config.yaml
activation: "swiglu"
bias: "none"
init_std_o: 0.0
MLP neurons of a small language model. Each row is named by its layer, matrix (gate and up: input weights) and neuron, and shows model dimensions 128-255. Each number is 128 + 32 x the weight over its row's rms, rounded and kept within 0 to 255. Numbers have three digits each. A neuron's up and down rows have the sign that makes its largest values positive.
A block is one neuron, or neurons of one layer that tend to fire together. After each block is what it responds to, as a language model described it from the Wikipedia text at the highest values.

L18.gate228:197126133142158087139136184180112133192147112156164092167161084099098152149082180103171122071140105132110145098151116159109173170121082183177166133152177132090115134121065182127131161132145092178108143131115196107148107101113101149096149163158127046142114144117091101140115177140087119132174143125122176097142107135119067133127084081084133124147126180130171095115133143121087049107140
L18.up228:106159132145091087117157137084130089141138094097177109126148111127170159171105151137134208174148145087136221107117169083100177112146128182097167135094165113050189128178133130086133141143149095072105091115086124169104120094102090125131121130181126120156120175161083136073105191136154100151148160139096146167136120156118144132096086080121167118112113195165074133110180111133123111123103
L18.gate587:160133105154140120160182127100141063162148161112167085107136095086147187155142125182176124146109154127105176165116157119117155141155139043129133061084169100121140142086116146116157171119111114098115175148133095089123119162106099116178101149142204120125139174103105108179139139089168151128119122137118094111134116168092169170139117066118159134136164127117166136213118155112123087167155
L18.up587:138114069127137139094199082107127132036077152090109107110114152138112087192088134150145163094133117130122141089169149117163094110142092144117125161160123151097137170125150129139096097126075103151129172135196126158082165146150122150148164162167113061082127138074130083171129069075140117134169145092127100100095086158122087168125175089134115078136060178080188119147121071159101139083106
Description: Label words in Wikipedia infoboxes, table headers and section headings, such as Genus, Title, Apps, Notable people, Abbreviation; weaker on mid-word pieces in prose.

L8.gate187:163135146150145144126153127126078117129122180091157132101133123123172219107140082123116118096096096119094138089128102115078174120096127127134115110095191120142064134096094125145162140174149185114175173136109113151181141110074156161146132068132164102112103098122135192146157180141132130145142068170077155190094133137135095097131116123174131152152164068144124085142079129114133051164176
L8.up187:097138115103125134178132111154092169128113196088132136102158123139100131080121120151165144117106165101078143110135127112162117153144169117138099202132200138153151127170137107144161127177148122156126121146091054118149122148084116192146140117133104119119117173108158158097109137070125139121128132120137052108112134171079062064147095126148046100086087143157139102129129057175098136130141
L8.gate344:133139117122159119165138120159220189143138139112130116165149156161115137074088076135163178092146099101100122099152107126115194060099133120124138095146120216143133159105073088109189109146143144136110126108089130147145110087083127157109119151134086183102149141114110150111128167096122122082144102172139128131133095103118072095040109130101106125093199131089103113136175110166138120080107
L8.up344:128093125142155138139138150160146167112121183125158137128210136107147133138106104121183145067133112149104136134087069135121170120088122065130102105127123160197139084136148117132146093075100145194087194144067137066118180134175155100121172137137171150104149185137197128120157096140105072071131120141140145126088143142122121123127181180149074166140088126100115062111109109122089167114157
L8.gate382:096128097081109119155095206101110117114162154135105158113165173129124100076091104103127163112136098130068103114137161051099139154106092039133124086088095157147140124103147082060119140133118145180138166126130107128151159120112164161110141124077124115155132111085179117193080149096089133112120107126144148144096124099173117162124133150104111107141094163159126141142128112148142142135090
L8.up382:088114150110137124187101144089111063140113108167175136078103155143148152082095046155077160152110164116149149143148130138178173086138132082124105120092118130109115143120110087141122113147091065129136146169133185122090156138145159125108156117095113105109090125108177200130112159166167121114147088084095115150151088135137071129183166160073158095129111099119086170149118105127084101148130
L8.gate517:149120078141183152119093097134130160112145113107162110173139088107150158104136141115151119101102089099151106136130078134130165124125094174130159118168163158137145119150074136145101132131074169114100122076165158146105113132089133116128177178126133131112114103174119171133189068080111175178184134146119124112112092120174093163111126119187071155167123112176097113141100202091149135139099
L8.up517:171161103136164107114166132159128143083139095116101064144168129143125135123100158099165130121101094140148145176082143159116076171115097118132147172114178144117126169126142114076117112066152160113069135161114103102087133175162090140143148174137128118109065118145126143115172089138088148140163133113115154124143107130148088113100108103158074142205185168135083162096144105112116203118128
L8.gate528:144125059125130086110100112088116127141103125090151087089150103161158130128149120080206176092101132115162108150106121133144105117144130110129117136083150198099092086188134090147123114102101076220140120151132101127165139144186096089116145060043115161121188116093101149135134067158135126136054165078091143062107111096107127103120137105112171127122145056145100132111143104160136127103110
L8.up528:150170141059096066125129127114072133117133090130110186089111126095198130160145123148116140100114167139105070107108125152144059137106090137077114122158143151174120147104135156134123088112095158188112106113124112199141110089160140132140149186112129091135131124082167112155141062098173057119051136063133151134076149086112122114103151160108111081084134104111207116150132125114089148166124
L8.gate535:125080218101108104084132103107094151120107129102102176088111148103114159148112115183113117143117111132093153109117160102134116097122111105093161126157100144079156091100125096129105172139151139202068085157116101189055136115122190148114136152049074155168064226096140101095135103167094187143118147107100156099123141124167110123124147106119160076095108124150134067060126107164088190136152
L8.up535:076148171054131114112089133168137152126139142101145151095108145149171151161080111142145104096147110089096156126094128110147171113085118140126133068119102041074155073165138093200131145078097161170082119146130047144110116180166138108118124130090115166144119169154143109150158161116115115140128136152140130099126117130167078064142133139114076135114122121083127140090137074145129073144169
L8.gate606:140136098106143108112181151171170115146110124155119187094121130154156053105072091170162094114130055092132121132056081158118145044107175071208116095066145080067142082128129165115111179098107099156097119129116192135116144130119164111100117130104153136128107140116117109170162118167135135120101138125158066118128090108046103133112133109118137157169149121138107120147166127123146106138109
L8.up606:068142134126141128117116123089066076093069088111148072163181085096127138112136135138115120090161093133123093170118101118144114116165127157200109131166111065151102104094127109110144105106126157110066175146148144090116109118104139184104155145084127130143113084148058174170119118197107161181091064162094161121073099147143149107063124159158126135150146171096100131152111144097103115127050
L8.gate629:219157119074140137094175111157151147062116154164141098117082128119145148155148194149107149148151093109129131205167097195141145120132145107139176092188111156091135099152141126149087171146189155065138098148145141127128108108144129153112150133159117138189133090062108121147112122140186087140177112149150161140159126147131169153083107084089167108109093131124117119210123071105151105154114
L8.up629:180111075132098127110128165142146108084099073129135119126139180182105113154085106124138155155133042136087145203210045154115127112144080064133083106139166095140096129132195124111143123097178072144107150138184149102064123071163162140169088157176161118112088130163146140148144125123175131081163048189148131121124133111123145166133133075134183156144127107132101164114121089165125137132092
Description: Mostly "of" after quantity words (one of, hundreds of), plus word-final pieces completing fixed header or list phrases (Youth career, Informal votes, MPharm).

L18.gate37:105148107206138093160128112159146144100100152090082139108115099115136117162161110164184109094152156133162192131117124116132096158119139126114080084129096119131115113123160142159082135139102129075195155116142097100108096172097129167213116069117137167141106104132111140103210074181113065145174123123115177072139125091114098117128082137091104117135145120101143173172122101133146121136130
L18.up37:066158115146171191141157127065052180113140105108177132107129188112093145156167142141160067082128111142174160098140149141145066115135124098118116149127133090201184089209128092117147094106102115115157147155146110101130144142085085118184114174068102136133194090092085118076190166103131068159200095113170075132095171100102167080163087114106169093104135100144151134139122075096132099140130
L18.gate486:071156104179063143173092133152107105120154157116149165117091109115120075182088079139115114080132153064109184096104140141135128116125154098140141093164107095162120104150164135154149185084152121141138151155072135166171097206044111135176128183101090133105131110109154132120186133146092064135146145121134201143156159142099131138162133186092143107132082044120168132058114075088119104145074
L18.up486:117156156156122125099131100197118084144170152156081180136173117137128121137086124090129093014098161119196119143151132158128124160080108128097145154115107169090148177184168170161162099115115123128170128102094062115138153168071062160133164123074139092148158137144162096156150174169105187070107169097099192142198130095164123153123111134128112114135156156118142136080084127166200090117073
Description: First sub-word piece of a longer word split into tokens, such as The in Theodosius, un in unification, De in Deutsche, or a lone space before a number.

L18.gate250:192125162080110126145170182137085158113113066117094129116151112110081090141109116188111109052050095133075144175103205162111110147128135152106137112097185171106101140124110122173187132117150160103095143073145105114094138129182156090156116106057124125114109154095200134142136152120099168105114147131114155122122200147091138140188131140107104126176145145125100149105132114211123124108123
L18.up250:157118116162168139103163146064155113146105115078113157104113145137149069123174133166073130080130104177069171162096088173122094103133098094117134112160098146184128072183164091119142135141125206155146114135126155159176132114136138113129160144074184145124181203129156164168118077154162181131118119142085152142131159080171161126092123133151151175196153097138111110158125137168129178150115
L18.gate332:130148122111161120151104158091133049107158175096146034167173119103106151124122093122144121168082112167112150137079141073131145137113110138150104125125179062142095155155163156143158155121070155081150109094124108136075120130139228098145159104130097066180119103123105119163103179158147130137096153123155160085088173133131117063122140091103144215118140137178189104141122123127104145112134
L18.up332:154120141144137119122163156082197169215140173149148114084149158130111113132183083125077146181066124180158167128164142125150097141106108138075072169100097126147099161112144120179107175163142110133022126104132140118163104189147119168122159112153124156177134126094118165143089130155106152154138168118107075128121116116109107122149132145112138149170101106121144187148146110087137105205135
Description: Second digit of four-digit years, mostly the 0 in 20xx and the 9 in 19xx, in tables, lists and dates such as 2013, 1975 and 2001.

L14.gate65:168119130141127098108055132064160152164184109104060139137112139110159117154148164143116204088121132125111115141078125177152073071130060116128104129104153039157114097116171141199091085092110229140159116123164130148143139177092121080066153143134095130127169162086123136187103153165104135152153097131155159086123053098143127168132106102086118086147179181152122158131130083157088143124065
L14.up65:127131125146140113095172058143094136149137116138096072175109148181123102120117149119145132107103123155115128167107116139143157072150104138152123137079096149091125123118175147174104170128048147073221122121185099152135145148115095136130132151125191147127164121118171127201181159123135171128149121081185129147139124094141117134046133146097136130056146132097097123184165090122154108179107
L14.gate212:160148160106121115179185123080170067157129163144147156126173094147140160109142141188114124129126147142112114125110105187153087153082104127158165121094107055149165150180121138107169120076157137142162178139138185154190122141087087119119142123168081164161167137150141118081118113133087104095110103089141205123124120099150058084130127146100126162102112091103122173197131092178109091135151
L14.up212:157061150148127122159131093132123141192174144116112108118107161106121153172112130121138172074124138202144140120075136109152104140091144123129163143164131159146117132128116157124113171148193069094164146099112198128136178118076061178106101133137030149118181100158106119079084115141118125145096150061150134060122101185127096153157142148112131128101111085098136155154167141150113145127049
L14.gate276:155097104120186112103147122080154127105153125164090197189137125156108137122144090168127155055151077143128134099110108075135137154112093111119115106116100110151109156125143079092144162128116108093083066119108189138125154160138190093148136095066105121191150169116097131070114175151165090088099127135182160068157130159124102086144189103113113099128127090161120145133173112116131067149158
L14.up276:122106192122115150134151126135109121104146144105148072159167115108100115022089129176165147069140152186122126167155099134126160118121116163132163171151152118131188116109127131063127097159113182156153183159160146200135111125121172111082085169171079113114108128122116164123152104101097136124172137104156108156138145177120149084144132141164109106092140115118134109068113152148098099135186
L14.gate586:115127144122160117143113134115160090182092137132164167136166169109154127069163144152104128085116167130126133080078129100123124092118166122108129190096110095076149210116088115109139153141101086108190099121097156138093125109127106099147117119089134141143124112124130100133094120055070161106104182073123141107128157129114104116194116149132093103081204101129110152094063142165107104148089
L14.up586:079106130104077149136116115113138153125114149120133142112103165117175193058152184041142119109134153148141077111098139174182068124150137119118031129082119116165169173130110150128129103124159087182167101054176120106104146094128104121142197131176131145132142127078130166147159127141149130113100137125140098100144108112142086088144098074094191111116153161134125108118050095144127158132106
Description: Short fragments in the middle of words split into several pieces, often after a first piece like C or Sc, e.g. "ra" in encourage, skyscraper, Corsair.

L8.gate29:177182149115184109123141125158072093175115138174110114161141127155110078094098130066168147113137094090111054121154157103141113149169058105103173116138119159123128136120152076122097101179097189110099138110080145110118152168098086107126182132103156125120150151113150167107121221098128081108122076144082178131098070113150124102151119213144156125118168110142150057128099145113117147112106
L8.up29:162153123154177139131066145153154158166071094142154116161161240181130147119061139136132133063126169076132134127118147159076079059106157152132140055112157107071107139101117157138110119131096153104178173139067140141113138115098119107118156091158147130097172126123118157140136101107155080116082126108182133163150188115129098072150141099106206168149149127110099104159139169133173167114115
L8.gate131:125114117096105169111112094138115026119147050098112100142119110190095124133105090111136101148165086158071198114098077063163141136150106113113128147168169106088089183088128132141193125080141134078204095117105133160106146142149143175099166150141073130131130123126160081095143133120187165137144198113158132161152122154093058118157125131154109120107168096122126117123150152128089120148102
L8.up131:094137161166112104144155162143136116102135121103168113124179165165152178120151090139132108063137118119106132137177194173174111130095122122156120133142091122139133154105105062138154133111111105141122121126101151149065145163116125202152095119124107153044065124164164120105156161125088196121152143174104167126153182136159127186129129142119174130083181194107155114192164131156105144093114
L8.gate222:133039100143123164166121119161174124175140161167205121118131153063100124130118127154139065113122086134074100182142138130125138149080097118167097176101148122181151100173101138104152119162102073138159072120113082147161135094147188140107103105139123114170171188140097169144126073088123149135166125172099154170141095125212121108090149132085119127087121068134087096149128071131161198106166
L8.up222:137151153172091129142086110162129133155141120191162102142125119112097158121121106151143139127074130159186188155147103146142124176123110099190135113141115169099099101157158093193097115091118148150178131127075108138173160105089168178138120097161170141088095090141136140174121057142131115125126113088126123107090124098106124128092153148124147181123124145161112067152099179194110101102134
L8.gate277:088187106077097177142136173073132100162161153157062151118155180200112143136130086126177151089072115149177113082180156095080129105132096122205193117113137172122129141142075166108140143131103158097186110072127125137177199099110120201080063113156157140146118140069121151139109191139163140118106114113143146217139126136170114116070144207120104122122119144080139062171103177144091148125086
L8.up277:198113160174118115133099124140105177144152160140179168177123106112107153122185125165103156140114121177147112121165168129147148141106116167099132115065114168134115104151199101135136123089120092103093065097165093199069112153127127166155146151137131171154129123061122080105213154158111145078138111128183082116135156157091164135062061140117093175167208165105154126154100157154091130154146
L8.gate509:096097093165111113097119132152150128164131092040088117130109144114077127163144115158128117128106129142065133135059143081138149158159152134173169123136052151206169141104203168085163113170123147148143169123069158151118109097073100138104151104104171117131141087148136115129184089129139143103098087113136113117164199103200082096156114137102160169127094138205190092096126114129124093094102
L8.up509:115171143148074117088045138126134109140114149146115142083133166174111098131094151109144097121133160118118160046188174075115152156143157135141111160077096176141214185120178136113117159173115168173097088131116147174059172112126115109152123193162120146150128100194135105062146089087114090107121091117109125182166127119146117117132083124101135087171192153108199141109173090107107162199114
L8.gate544:146160118126134158096084151153103075149149173123180106092102075125133160171128194134168129100151145159120106156061086083120113109115119094193169058130120160124151067138115107092113035113139071203085100088182121112158120149144083211113157138135138187186172113119168143165110132129108097183106099130172144089172149182150174124148112108165125149126123106179163164124148139115134095125103
L8.up544:164122124094155171153087119112122106122165172161172164112142153101036097169135138079150104133105091158124140152059132127146179097148088160100159107109130072115130121122110134030119146102165129109124111083158133193119099155077118205173131112212085144117122141124113130118162066159100143141118122099109157098073146121161090161098101160132186087134125130073223103079097115130143160160068
L8.gate595:148105154115148129099119100127109146145148162140140116170120127122070193158175124108084116107162093164083122153136167112130138162175105173136130136098132116121147168146141127111108167119114115148162085152114130119082116198073130084100179186101147119181116124162137104165181170132052078149159141129152153077157136115179126078157115116163099140132174124130135077157148079126171170135072
L8.up595:123133149128100100184117122178153206132120119137124173127166110195136153110131136109142130111108142152156169119128151079096151076124096182074166149079140101114136119084146109153077163131085108139153106127156145075135108189136103136078109120147083110086167197134169124116164093122046139120156143146174120142178136129179135145141127136155131111114128048035189151108149057159086119122131
L8.gate700:127154137137104170137134126171138135076180049073091131172186124134106171141100090100145105113134162081094158102166100064098132127166078172106096096103161163111180157179155068109117150157106097116109122099145170112151156131117100065223169157146113092155109152116123169120133132122163117079157142139151044085128088160165142153114144090146102144105177121163192149152138125189068147136123
L8.up700:127163127154108137189155135089099172088094142176082095172141110143143167152169150105119125111109109176087167129130173164129181155080141134152053135142110115107157140100133195099090150203132107074131156190116084208167095093135135084128136122118158129118159097087164096194155202137080087106082103186163113143108139189127120128124137178140111103077124090112175082126124109124101166151085
Description: Short mid-word fragments (er, en, e) directly after a word's first one-letter token, mostly c or C: cl-er-k, c-e-asefire, b-ene-fits.

L8.gate220:155066080121173125075142127143124153109164145114094127071151087088071177175146192148122116100138112122132176120084134116117089080146118133148174109211149109126120093145095141078129152146135168172087095115122159091094175144065084097071116117165133139147162106084143078165136145113130095140118145097123134136133094084144107138115066119188129138157106131188110187152104110185194138124174
L8.up220:172171155122183136058122141087115112093130175076100144053153093154170142146114148106115130138142138104100137122183086141209108148075202110095195055127144107147092120121070133104104113163108121199145135135107119095124027092152126144135134131141149068185138107126098112108112115102109105130138124128124137125147076078102118107123117096133102197136123162137097114088131102165200150106144
L8.gate404:157153114180112094118132071113140131162142118161092115158126082140129133155113157155163156074105104083147144173189143076221150189121156119155123132137167098112084128103105154135120140095144158079123123123062140077104111115122150084150092133128158169106106144082068179128076092117142136099144124173086192105131110080176119094121150090052148122156081180191096103124105142122123162033130
L8.up404:144088152193165123121186080168159153138128149100078128163130117106085143137088145135165110073145146152177156123143183066127110116140133142147117172129092121130100091075180133129078175061208141156156175139101130056118033147170136114095123168166116181059126139118087139116164132130140146132127138127133130104213098156129110106165142072101120075120108131146136119138142109150179132091102
L8.gate527:149097019123181143100145148133104095140081194125123096178159144125122151110170113120067154150102161084132164124170140068136143141136105106160144146147099144141191092119121096105122117143064085149087121124103150146124113096148114067093101145151179170150124135138048149123094100084118121106181106167133095133102160094111119078197116146172108103132064105151130116134127144168094129138160
L8.up527:146082152111121136114178149184127118145086146145150133207179126098120210162123166070117137180169111138166152145130205145166180122140143207126097154125111095119206113158107149095131101128103112129132090124088129126157138090131093120145112071147090136163095153186121129109104107130114116098110154161116117152086145135143155106168098146157147082074117176162111113056070074148124118152120
L8.gate542:118110120102150070069171125078153212105121206144161077133134080137110161136100114123200121113135122141127124163143122207074105134122126151165155169153147134154135085106072179139157180129149158166092148167119147095103140078140134090114140148108160119147130106195096125121195096146102136124143098174123167089137126104147129108152123129152058104099186133139136096076137100102130173123140
L8.up542:119125113205136186117139154146129149115106068157182105099157156158143164080131147127153105096139094105142084084113091145126142124152152127190116077137140066178101084121081152157156128179096115149053143099056128130117094116099088130127126135115156078098077110158139113140184165103155128175133164172154183137139128098196087123147048106089071121116097149136098084077129156141158165058141
L8.gate568:110107146178107108114108087117156106179092128139162196148133102132090155086140144140094117163128149091130144207110148177110158081124153103213148166134157127094106120120128133153186159084104055130192126123129147101109056105180109096160155155135131111116115086140135097125149142118189089107144128124131136140112169087163154128121148132114111161119076176138157130172163069064137046109108
L8.up568:087120096193134176131158105093145144144149163101121118128124106078080120153132094125099121140109110104124121129185158089157096155144101174146168134093179140112112152061161141129125146093088119035154181176132096109145095161073124067086123071099052201180173124109155133157148136105160111100114088146106195160126142084145141144119133096120173168082118168162177183132121078073124191127105
L8.gate614:183106167062063151093131138058140088102184144076098120144080126100105131133113138130133142013085153097107121157131100163097118129106100142154164114146136164118129127156127135056137093120099121133117144119126171139117122069098096059126131156165113136123153131130154130118151117099063112153128100143103132166150140062119074142192088146095104119115144092173136099153069110134133143101138
L8.up614:156100178098149119137108168083122117116167129186142129159132145153139075143029114111151109079099086124039112121165117147127192095220161090095090136147143132160126134143173098102108116062101111113114127130152117185181119186139076091114116112111112090153131154091092128148081126098066106116116160053110139106122110074147116135132103107104082112099078140127086144152172131102094157110103
L8.gate622:136128081176115077193118127101133094132066126139090128167117207138119176141112120125142145115165131124156123161168109159174135103153100166113133119182170089109183147082102125155169104142067142162144145098085133168142134190136095078141078116184147115047167102151052153166165075085125104160168093179058135143095094086085123142111070108044124131095110133131143090147121122121112144149104
L8.up622:135183160112130077125208099124172105087095150107093163173103115177152138157126079137143134135125142118126157143130102154137128117167037127088164163142158098166155147138165096091153145138091120127134164144073077213124123138086119113141152104149156127108132152112112118170134146129098112118171089133141158105073125100099126112096104078100136126083128106159191173117135099094139122136167
L8.gate703:116158104193148137176161111109189110108085102128078115114130146087148114158105095105106182108107117112168101082168211126115126117178116078187103129142146147090210136147093080125122177160106081094124171083195122151115169078169124097104106118110164174096151104121091101160154136078114091118094192166071152198124127126148101102151139129152060137121143137204156137130096143118104175109023
L8.up703:170135123154079207163188120040099124110080134152169183119106141128129135143116092105139103074063151100101133159149169086143154134151106088160070097119102082124130181129095170146136117135162108152143103137108118156105130124188189057150161137151138153135191122119132101070096154137079027118138147117096075139158094082144111100114119163102115115094128108116068130108171099111217086184168
Description: The second digit of four-digit years, mostly the 0 in 20xx (2006, 2014, 2022) and the 9 in 19xx, in sports, election and biography dates.

L14.gate12:094121096156065143088124193135139138089088091067141163086128124003090171125174125139126116120146110113105081056151056098130167147147127139101124131125085160180154124144124105133142105165115133123128190142067147147127082137100111134116090134089128108133080115103100152114139127131132124142181103098091135099126085084098170129089125095099157116180196138063199148129147079091098134078152
L14.up12:141093125165082127100082096119107104084118103112129161164151194138074179029097145157121115121133092194102125128170079119130158146134066116166107141148171093167118091123139178108148114116106098159061157169087166137142211090148129111126116163136112134134139079136146122099133128123125114117112111143135143148121127141113157119128092158161103052143103187159079135111132091129115062089111
L14.gate310:119130094090128120086141116168164116073092109120142071163159106123137128087178109082120145163180123112129107114130079092076167134077156107146105194186108105150131134086114125065184098114134066087103103074098157103161118166186182138126137105130201176146150104079109130147156098150195153092108101160131125165135130116107111094065096107089138113172159192169177097149089141165109168121147
L14.up310:109193116092175147168122117156098121127126103113138093143155197162096063124155079084094162148084138099120156060120111136023098132102124176164151122135103159145133101121145152126069126129124085134135119171143147175141110101113094126158137133122156076125124081170121117068137104123145110115126099080108032111099107166110112132096153059138056125162158130083137062124130138189099120177158
L14.gate595:123151141114116111173132152127163135140118163110098138160140151143100104086080143124098173070139101193142105147154070095118155186141142128077109151102132134092164135113125120156121140064120109201157140156117152145104135107099113188120171128120142134100130143088168088131099108166160113146146095096131162186119107143065122087095161167190103114108128092137075174150128108111184116156173
L14.up595:145171138179136131131133130152163167120093115121087161136112158168113155111134070085198145149121131144179141142133127125150043098151175164052073133106128131131168160116142108097117128192126151189112148136153087106116090167131141137131159144084121110172145066112075121037145114149151133197135126124141099111107125139111077087164177120184112073156138124159078183154150103155167142086122
L14.gate675:173140077167148087129097112084130143140143169150070156117159169127121148120153129109113101102140107169146084069122111086106150147075091111163058180120145134106131138104197189078121141125134137192077081108077183130101102140149115132144186054101124166109108116127114072134174115189156124141113101100131139155149146131124107136109136119109168098139113095144085081135095023116134136126119
L14.up675:122106098186159085055139117192178187151157157080131163138122098145154091146094119142142036154126071142098169122147092097090125096146119123097171148143067114115152057115071128172121115151137131184114139061086184110142110087122161094080165098105141092095110091157148146087132078143168170141090133085150131121129108123123105161134141102122148144132130072095129123128135127099104121133093
Description: Continuation pieces that complete a word split into sub-tokens, mostly third-person verbs in plot summaries (sacrif-ices, t-akes, sp-ots), and "of" after "one"/"some".